config = dict(
    num_attention_heads=7,
    num_key_value_heads=1,
    head_dim=64,
    hidden_act='squared_relu',
    norm='layernorm',
    init_std_qkv=0.037,
    init_std_o=0.0,
    init_std_down=0.0,
    lr_mult_o=3.0,
    lr_head=0.00441,
    decay_fraction=0.597,
    final_lr_fraction=0.02,
    train_tokens=440400000,
    max_steps=13440,
)
MLP neurons of a small language model. Each row is named by its layer, matrix (up: input weights) and neuron, and shows model dimensions 16-143. Each number is 500 + 50 x the weight over its row's rms, rounded and kept within 0 to 999. Numbers have three digits each.
A block is one neuron, or neurons of one layer that tend to fire together. After each block is what it responds to, as a language model described it from the Wikipedia text at the highest values.

L8.up9:597546552477420549530463433595468538482562530477453442476555538443554598554547497542458524477538619507558480488519443445504530520447482495506492531506505407434484417415583444527537451481446608497456477508456569487380578532529462469456491529483466494497460503496533510465490453484434341520518468477485443510480550522442609456502558548511572523475577518546485500591491542477448534453442
L8.up392:451597575603452515517496547493481468466530491505455492508510393532545505524551526500461523542494568500541508456415544425479502473399515505418402510558552463489522435477458509460645426417545450427476559537472492459447444444504528548556470564465504463464504530459475495427461449546576426585447509523486452494461463460557515492488528526561484452554574534439392484496457459519442566480542
L8.up1502:518491571514498530482474433477491462469506526478544543477525491493518531512585428470466565576577674566550498559473449402454504530460508469482488607480538521440474544442456442580424510512422494507533531539549490455423548473509502423491421497511449445452521571484492386542501511508444475549501419502497467506513475564499463453485537563434569520477583400547517520483415419462596438484473
L8.up1721:411463429472464520392415498609551498494545520470515521513428486538507459454416460554492504523494505623474566443597474557467441560524507459504486556461513521458479515482419500482441381474517558508551492501543470482533501514482546485499399471375378535495487504578503391492525417586438429430548483546460535452523555469481530546562483625561537488448455500542570517539470584553512428457396
Description: Repeated proper-name starts. The first token of a proper name already mentioned in the passage, usually opening a new sentence or clause, as in Ke(eble), Cot(ter), Spin(sters).

L8.up85:472464509558411514524439504511492515478488442463629591549562446561515565436551479413527461514499559502421415470470451607484514455462487481435426599483492442439518511459487472493526563570512484449576437466468457509437593493562517490478451475465410582471499534502426523460434542505515575463443511439554510619520504482485484431473538564442435477495487581510507446460506603544504529614467
L8.up101:532473479517475563530470520560448507557486603514560477519525468491559457509599485491461445399471487481464430528500457527637582476483515536403509454536520516525446527475490386490478416588480458493503464423529520590503622547554541513479517450429499466526509498419524509522453450553580484508558438563485463461440501521534513511564472504474477541513537500470452508559483520442504523529562
L8.up217:504458467463470520520482557525477412600465463514516547552548540589446500499545496492502551478452528470402486527459465507505485465624485503511547471438530575601465522555499493550534502538548334429557450479515480580473501526540491496454519506457511438496534550463544498553429447512493496505558497539532529435454382531480501516514413474557418524514536537523517581516463549523511539429423
L8.up629:439569563515556459489522582425551384575502575520562495457538501611580577598524437426497486455464478586447423492399478563516416503485532488498426498572481413504523581476492483466451458546578512435514469403468526540535513493581513590540563443394548474524500492453504473515530536491503475441545472467432507575385485553513523430385547524537517576465540583474545459609512605495515548463535
Description: Institution name endings. Final word or piece of multiword organization and venue names, such as Organization, Party, Council, Association, School, and letter abbreviations like NHL.

L3.up1662:542490395459525553461503539527412473519401520517632481411506523474500500459417413478519582575483411558490477401437566530483450547560475387472462527550544543515538483476579498433464510530494417480429444461473549508492565476493511443591455513502396511488512505477458543506481465484391433554421483530499586581499430441546550613529457470447498477630459385479459460502481518551470499595468
Description: Award and institution nouns. Final head nouns of named honors, bodies or sports events, such as Award, Hall of Fame, Commission, League, plus abstract nouns like operations or efforts.

L3.up61:496516549480483520503471541423622495511501429477496559440573595446421529479517506537518632571520571515464466543517512428486563510428570560536594435467454542501351580534532475540538414518503516498489553418475506369476529483548509586588473435525416437460566406476624507433502491576407573500473530478570477477499485439560520521581518498502489519569505535521481471489453498445501489472505
Description: Initial W/Z/S letters. Single capital letters, mostly W, plus S and Z, that begin a word right after a hyphen, parenthesis or line start, as in Davis-Woodhall, (Wight), RZA.

L3.up1742:515475558549433484442447529489594522607453500508463573535414612488486488557443471479410568494436524526556554475558563522457524465605532444534451446507565543511486578542508535500548583506491563481503429542529534453498439552527517590589446510552442560559494557491391496487509465503484522471471542546556561554521560470469379519555519552553548569449435507648496515479482621450596487513443
Description: Closing of inserted phrases. Closing parentheses, closing quotation marks and commas that end a parenthetical, quoted or appositive phrase mid-sentence, before the sentence continues, e.g. "(which increase… set)" and, "Business and the Man" and.

L8.up147:500451409470528528515469460451549474514426461564513582610516484517432553570440533551448439486525514514441381512478484577460378520466491599485502503496511487480492545489571471499414506411454427435530499541483499540561520490526497480515503557517465406511584444513527452548527500524485469401489469575477512380465540602516508501458615520554605508474528542571516483431471555496449520558445
L8.up391:514487459470470396490459563477510534615542379516509574567411485488483484549513430511496563488470428500554486444577513440498476489483598487488555497505545480526508547622473505569546495430559487411455524602503507521500458628510514494529497367417564471430517424523565495502604464544467460498514472468531504442492575452582480445503629403445514503528435482430510502481508461568476540527455
L8.up1170:480484590496500577464532460463417527582476450477535517492459471482517498494528503508492519528491472461449504477468469513431518508522542438501513395451525510508475548511567530477491517468407424623419450442491541648540465385482488515530423411513489492498526456482400516559436531481415561450548434512484514504510490486526576487533501496475479584488523463599545554488528596564525517626481
L8.up1261:452513584487563480478605398463601421456476423514464616592529469453488433565527523537536517491525443490507504485466525450549454440489512558480456480462549521523428520405454506492512492502465469482527494565574527474510491466431492487509430491629536521527450511522500471521491511506562456523507425517448460403455486488529540382470425414557508551625506584525453591552477492448560490549437
Description: Word-initial name fragments. Single capital letters or short consonant clusters (W, J, Sh, Ch) that start a split word, mostly names: middle initials like J. or W., rivers Wear and Wye, Shovel.

L10.up191:491523498441522503480508476391571487570521506554521496458547572446524462549429499535493608527507510586432460488487532542532476521460474506496538542512440517463441386435488425494430480477586411511528467458444505506521546406457516564377470395519462531543471490520487443452552476586501522494493442559410543489384440546534396592482482501526425545483466500440547570578498505481521570444522
L10.up210:424491422363479527439452491516503567392414456551521523441540514526466496533503460479520574549489543547542448505521441541418369420509429501482446458547447582484533504518459483428419501538483505526565472575546480488510498537472524526548493444502547492465464522564396526478494448535549624536449416515569519506415385454534553414432433475490602523530508546484487501458511554553508480583466
L10.up283:423474436471529528604434509470496477531531536469442530548579462465514523542577512451630447528611537501427492426543449478527542482420530532459523508483532506536530440608423469464355515480544577500482476422554562457446453483465490474547610526466549475517527533527529355598454484473531388533515431496516523492449489510462513540461539580548426489524492439432480499449454561527524443495473
L10.up287:562569419475589488466540451493537511446518457463573463504467491483495428507465522468596372479533575518473466395450595499447439476473552490520573474546502500485433482478475497488461526565477478485424568512494609600535499470478469549534478518545439471539392390507508486576603446506418477543509527555530588483507494421572637540563474544464544448465485486522481474434528479590497542563576
L10.up400:472442450483493544577411522496514497458525487505472543532528465501392492539499505535432504575417533524612551572482488471464492473447522515529565440408609543455469426385503548558552482478539514469462565413562415488479485455515494578557484540539537550513621484418422425550575539568557504560582568507536485457514496431549500505483504559412444523528616436569611524525461636476582579493518
L10.up722:450550467498558557493471486503491563422548560465491498560513402423421562542562444401552532498475477575446505482465456486416546580517497430487499412513495493489515371487483467577506537535584437515449478491504512402470434498546644481486480438450421433460494476429466460471438537477438512492558454412481565573476465484537459552413533463434482556503533533535487480540450561502592526569507
L10.up754:544494433541517552531470585425512556523579515501452528490549523516543463421538481482522518532494500565449456524511490474482509485498547488473521543481623425491504489484500461521470560399534451538365404494417453545512533419484512546548484449527474551465400485559459529497460497459521415585484554491537533500428564584527582467562548405503417605419406518525585457517472508586498505556507
L10.up971:479564446462524464492571461452540627459580405481536486536583511558567459510531415490604515503506502457483496558531550574516498497554422506425536540547488504424508468446477501546409450526506395565462488481446511454533454569493514541544475484453486503502489514470518430604522444459502464492494441548596499590514398435511437429476520453411429577479473527549610606519394589514444488566517
L10.up982:562585475471526448459548491538421501483501508562439507481498497598500493608551517558549479459534400480475387483466464485509439458408425585447605477554409430464482451501484508560491467482516440456480558505461446516449537506506472539476446539477554440438499455524528475519476495556491531568540458575581459523460449576478582436452536426560440517542490493532498521504468515481428586440509
L10.up1007:548486557383559509505485478413612529455510468488561475593557539505594492556568468588476480468630488523496466404460520523536516433385441443517456431558487454498547453471436482459468385492492420563557587539476467515459490531560558542465534528523531520548487455525557504501661554502547526486515536613594449532561419505552458491471449483491495544558529482524518539494466463493545532488491
L10.up1070:473502495518502474531434453513520565439654477478514481524526437478501459479504467523519569584556502458478486508560477472554468486522538480442474495477502527466471422487394446536520595501524534465465600435454477532492419496495478468582452460470556530535557516469529484534452456452486556579370454427536516370530403443489540486539548537454583593563534502555508449478566462466484511479462
L10.up1117:540450526536565608515436482574476494527527447533594529602521499487383410464524501492520462520580472512536556563560468524496433460536520536597512449480458499627484353446476543541539460497454399497532589546510565515545452517524470547584458394500463485572478530553455448484499462461484443501540443429537493399429538517482455485461495461505526533601531465506491494435463557511521558487512
L10.up1119:489492454392494440625480410590492548601608500542370489485477577502538526450481462603488402403462421424566492431483561465453396575545515502524564532489418552501517515435528563491543548665568474491384467467547536474450411511443521548524499554420596474500455524443484538489478422493450533533579505452483462429495502527527601598534428480479485433474532533567449535484440582526505504550463
L10.up1341:517509454433518588470482414412483496486536553558450446601538517534546507497457562512486502625534513517652429454407548456515499553427549535516524426500492463450494398478408507629466442479479559507493584476430434535412475440449421499610460441533522536532581532449487457549438476467511516561506518492497533477456489540414401551540444505539546455496515448524507430583432530520573505458441
L10.up1401:494478484416519497399452551562480564480525474486469432453565507564445484567533374483612513526537468592480481516517470485500491506554470635597574433471530540553497458491419526473450587478519416443512521481450449475442522604545537551570522439532514423565485498545473403649471452551463485578459471486471521491367430533530571495445559493505467475453547473462462494497526583490398470538465
L10.up1790:530475489410517471515514462462533545476465547505543457501503556436506432489480488459458494506558551572540473500480473484491532410372446449576515429502505629567518577458455570540535445532452499483477599497501493461440516483478528507497465488566501609512571555544432526519580532574610488460486460503518524529487535469487465495482386494512556384517525482442505484565549469512589493558443
Description: Award and honor names. Final words of named awards, titles and achievements, such as Player of the Year, Emmy Award, Stanley Cup, Famous Idaho Potato Bowl and JD degree, plus words right after won or earned.

L3.up1433:487533495620467487491370509493501450522536638439663441562479437415536505478459504513526550489389588507495478464456514508497533529551476509508522513448491467570453496571486490447509451408556481550459554368424469568497450486443454634517499497501529437517434448423529536482441569588447533460560491528556522416565450472539563480618559519565502516583452476534540493490503409488491475578405
Description: Word-initial letter fragments. First piece of a word split into tokens, often a lone capital letter at a line, heading or parenthesis start, e.g. T(angier), F(ootball), G(iles).

L10.up115:446605446509447474478522546446479431564479478470491549535392493532510536433469501552475475463336519500394486539428507491474534504549461515461514500449558547465565501520477540517506490467504410378519455501521529530538572484515510509429469529523490428465475496537546425516534390542547553424459530519468531459488481550636560477478663559553483606504553500449433530535461571463446509622428
L10.up481:515554574395422460478444563472619426515567521492564483346484525486470398565558423501468496528508593516514522523415488422446590425554565511514423457545594498472509461537449589456413498523501443413474535489477484541596513479484469473477499516469471498449398491543481456401536588506579472506572465515490569500392465491548545482485516576506522471512449429589487525502491467467433512486478
L10.up587:505484585446464582452452511550474415509517434513480398462491556441470560450496456465492518516519534506603448556455533486459571402485488541551460447513589552527409537378447354476473500336483506658542526475546451503411557487421562527575514512548543431493452571506424496550476584581557459512506445529524498520512473539523474463546542512567528445470447486507508468489496462532406578560436
L10.up896:486480501527590497474415485430441519516474513545492483437433533473475474529465444521441564495500559413490483467487566520471477429503411492564425495462550532524478527656459542506441493531438504484502525502584590555409524497432519459537497492544538482474395453580575536470541556501582426488527521515498494478573567496487518571478455410517479599575463582450456498533486515681456526448441
L10.up914:531468512491495443543432556482502423434579476507525478514551541520449530499456430619539506567589568518478463477488574418475553380510507554538491542496524468426506496506532423417531463559556579439475475561502512455524533444519568504422563519437513559515527488492506465473532458508467510437539508435425591471410543527509532401554542487484506493589448512460508465547479509480461497454416
L10.up926:471454489537391450503472519451565592538484448516335539488480501451428482498494604527468564470527509487455482545489599484552457444535523493541558499566525461511460474531439503520445473511505562444500521549467455559440482450510532498634497532540539495426471457449576534579486467495521466494491533542435503531498579532531514472425649444524515493511545476439530500336493546532465484497469
L10.up1020:433453596479514518512472511486527461480492510454495472384525490537478516600469517450464537502531485506537487522450539490396468437495544600434366491557456486503462505483533502518405620520460510450489501497401635582502513490559401491487465507570567474451451505511501510473548464572518563471479492531472481531463435593563552545512530573502507511448511522506514581604468428475540524473566
L10.up1108:497618551497544518569552473497410552490456539508538554375444526485581524549500405483471510394471450482483486544463519480403555430571473524506528574490486544505580416505491491491438508508511516492535510464482496505538449415470573479548517497519615551505544515480494426551451488571543441551557502422517573481398533544542463509524544499478512536371550504521519417549454538555443519550440
L10.up1124:493618500448465545544489522573538455437501556562445528441515557521556504506496484451491514471464514427525541565537468454462466398456422575477412427555526544504469482345554529522494548486499541441434471495487480494460507421442499417535563537473467474413460525605523475496494611540487565581503462435494538500493471616537492503576522465547511568555538485524539522367496528445528449486583
L10.up1143:509552541511482457528405485460435453457565415447516502500525472554496475447480474575470456477456490570482563531468540522524510419441416533480585449513491479463417493498495444483582473555401456556451538526441539591422485507492458499472599529596529504489542420438522450478457542486504550448467586443475452524451546484549471564532533501586476548505566508451417459588533505553456456577450
L10.up1252:449523581464429523518487472479557388559493556497476481434612541453488435543632466444495408515505481442540502540468483569484554427466469561493441518555525528565498540479508511460488595522472541474456478520463493573405525514475425431475514524515584554429369465458537581452627509435533545463563541511426591495391530560530564517458511457494480519545454583650503492494471449528436611433586
L10.up1289:531526518518570497570480476496581585510555555485469431566549481557478421452523407427530554462493487438487498571493453444493475381546448519480456453563570434573473476516514466440358496443495537524445525488487568512544476515527563474548519526470462484438427530527478531495574625453486473537478470589408555494437502605440559471562502544530458480549493501541535424498436456563485516526490
L10.up1670:491553446476512475573476503548422462579453488482518532535455505508629443494486421461558532430524453536511489437444467423516505579574559547386575480420494504540479580480451538516518526446437497515514480511445578549442538440464499409445487505554529419460595390504470528500545518531521465633461521513487574456489585534448535561516524509488493428500548466443451527528621487466473536564507
L10.up1677:528468449458516491590356482618479467601515514533449514513546445462519578589529480571463453428546488573591466552455493484488541497484482575595519564515557510458464460524466504410514524472470434486500485466495490523512451509430535491479541580510579451447534390524527509481659583602500426480493501558507488489485478517657563421466562392513558496483540520450595527452514437498498465454521
L10.up1692:436581547502525461453465550524506472534473443523444519498502428523533468519501503565483497411492515574502548511503463468530481491437584510461483528503555514539524600603488570438605463457443425459511532495501556669533446484447476495475544603536453485560533359493596441602526531524482545472578431399474492516519566614567449514394602525491508519473538474520483459487506540483494480504452
L10.up1742:437558432560420452570338383429489514475516486465513424555461532505557392486405533531438469518480504505471499538517550589461463558450427507515546527396607546424464508498573517488458473518448468504562533467465463469429458520569558425507540491615478478491477497534541512529552408485536471482538506418462536511476533405561457496523501437527714483569427453429435582528469382515428520464510
Description: Start of proper names. First word-piece of a proper name, mostly surnames, initials and titles after a first name, sentence start or table cell, as in Sand(oval), L(imehouse), Charles E.

L10.up266:480514455540508413441577541499478453465434507476462534450507461603511561494593484451481565591464592484480562535425504505500517516551493482430534483442499452559576468535577468478488541495551497490482424530588478548543548439476457506412479519495496504532526419478548428492480466479510523513434514452430527507435537563505466502515387644497490505407511453561518448481458524479526581475538
L10.up364:546514427506467541532520461612527453465417469492468540417569513429508549592493473489556498535496515476385462580501417628555529476471500475408585407532511532586493497476568531485566505461505513505459423402502462486594498540498531436474383577512558473558525536516460555521503466490539546553529514485477400535468498569475464473503539502504505447540510555527460547510468551519468466486468
L10.up609:508467444485488541518594460517524580577475414421482564451545463511461483471473509474417592514555575506452522465514600498566504514560431496520582471433484453557514574464547501564398544461438513488484539538563403567470583529562556490541494541529495476520503439561595426511492538456578559507470507489460485503498468480490422528567536511612495542508506488571638494444536594479494566445567
L10.up697:512481502506511407489421396512478420534520508500474483485611542465509417451510538517495423522564593499523520392491462469471545545536563525584539482330462510444462540518495539527554525470553498399486536506585437507529484473483564475558587479482499627424536506504509483415546500517507511465497614505501568509605430564501503534443456464522526518481557448509516531546445495443488486444563
L10.up746:553499493461516473582480468490553502384427468496531535626525538527475433458508539457376509486558515485396519434477507553521391526556495442547506564423495592436485481595473497565427369486510509485474478538527528535548565508531571459521506515490582521523510504468517469486463571529460522436526555489417563473519528486503440531513494459474448545487447533573505507517513545500496572507596
L10.up770:423439499587487581410516465542486558442383472522604577546569521464554482530427486465474596456415546508555615508480489553450437533477467526484493507450532553514517580627475518504542555483500444463527436562462489529457501491484547552526565569426534431492581470480546491479510618485524458548489530431589436527553582565481441533448472537428440483515442537529486493488458502557501437422568
L10.up953:467521493470535545471543551569439552485496508549444590541546470459462408532522471558495554513481495569453517358536522530416529557547502507486506515490492499466459485521429482521486440497564465542496437557623555500481501507534505551488476441593404555424516497502537508501471524565526480544466464461534459548541546448544530615458468572435535510512577464525488577475444535525491516459530
L10.up1064:502490543459492493501584477525480505446428478539477512591571514409430445514543519534490455446478539517542472479405500611459552522428458505455509465403444464606555489534419498461432585585429567461475561560606475463506387538470497437529479460489593402496486465431498378524472527492521481484491450475488544453517439495450491528479454501508587419502553451508468509484486478549448529468517
L10.up1190:438448487501462493514459527602458519558504437502446589365493512509478565419479509560466560514522518451347534563364454441545565496596493444496542472456447496586487526470475486506479457467528480453410562463514547475566516492559530528482433547563476437608569513575542562472497448487522530500512496436614445534427531469468512530559490536417445573403475446590524556550520541529484538438545
L10.up1212:475419452517426538465476574475520480451472372508438545456512545421505604445512487444520451464448463420468525468557502626516502565421562475502585492526457508539508488517487586529530469429481490530533470509574462507518529564414544491437475491481566523538504450521514491487465528481648435545513534548594493494544501494436531455472504503438518509478399486480429545528475602492475547531471
L10.up1312:450399439573498492568459387519497484449524457485463568420522531443500438452540529485462480542519567522444579459489502543465489520469609464510450589474462500484586529612536483480364503502492491490487505412514525416392419537482512530471531471488527511586518502571435523543534518580441461523508445524578468451476469554418588510451536483486481505557479486448482567444589521467546479576528
L10.up1369:465509495491491525585522517503486539429465422511593523488468545481438528493355601525509515519485435519469546467464503405619463472461497551465582493449568546583502424499503548452455460431529528459412465504561636434590561589497543480570462534595535434515470468476496541565499527540412527459462508507442535474477407452548544408461449473478421546511447449575490527456527491528459509454516
L10.up1433:413448433501470591492396531589398484606476498568510466406567420498503609536472472517488503530458543578463466447503431554425522515503457529496485545476477504479444435586439460511536471479528543498502552495558447522660563467536504421442520453552561492522525475492457482470478568527532484592526576431471494443549392542573563467551460562521503513515398521516538484449534555519512531517507
L10.up1438:463492468529523563489486575526553535506432503510566523533512605543463424415409450523530535616500551501408474459509451499458516551579495412496467496443464379573515439521499493422409477452467537453471577517622571476509505511444542448437550532528513505475542497498470544482481395463541504445442449585544585515498523469509581560475397605414519528608398490541548494469476555501507478532477
L10.up1635:456429490503533490486502561550497482520550467500585558496589483471444456650538440496474515577557446489396544504490527487520475496463503449455593455483415468522438497479540575518497533368540527374457534464589452473561528522513456498472555508595473472500570522514559453582443488468427402403467595448517472468531447529490512540553452613478435500541595481547515460538452509399488503463424
L10.up1704:510524486410462446451525590530466595556555505440577576502521564509443610524580401367501504417439523568387406505413408532523467452518417549543410482510468520509557578469528454494505491465489429500455402515534534527513488437392495507541439535546428441423504431513554476489488438454577516512543533524471513531560539432511527457572472458445449544497577533475465460540621439573452601494515
Description: List coordinators. Fires on the final "and" or comma (also "or") that joins the last item of a list, as in "murder, rape, burglary and theft" or "economic and social".

L8.up575:481449487546603505468547481470465423516484459503605508321523420470508395507475445503469540499402543492436538511545495518588500505560520421472487454433441508489430484527454562379530520471543520472488494547536388489471458552553515474491441417501522505504525529503499430512477513482619433428409542451459520488382512558534446515571542519604427518562486436502470449386521531494553541497602
L8.up593:391543468552481475473501460421493475485514518440401534512604516581372523586452409509479545501538384461448483454374591530569511469504495500637561460450424529611436530469521488494481542531472519524474512496513483545574477430503505528501518498513514479553494502515476423584500611492480617521409515405506431546470491490491470573592513481519489512447543485527534484572542592510494578521429
L8.up787:506542454569505471502555551552509497488458464476574537472518491517419555516449503535476523485412460485424537488433524517496489432457523435545544492436390534473530516465547517589472449552627508470414464465442597425526544378520581483530558574516467482497569435513588423506442505513579488554560509402561445564473446400533473603578483502431463560451539446531458555580511529471527517544400
L8.up1510:479604432557620601513495579479440493381515395457570500410562484571468500530443519458451475548522565577549494492433561597551473424518500514459548451450457456516513512388475566400457521551598505501473504456512485493542439551406522557566512477423500487531581494511568487535476600501556483409528493466529464538490487519534477507480473392431522628478482476510454468452533548473503506566481
Description: Coordinating list connectors. The words and and or, or a list comma, right after a proper name or noun that opens a coordinated list, e.g. "KVEA and KWHY", "Rhine, Main and".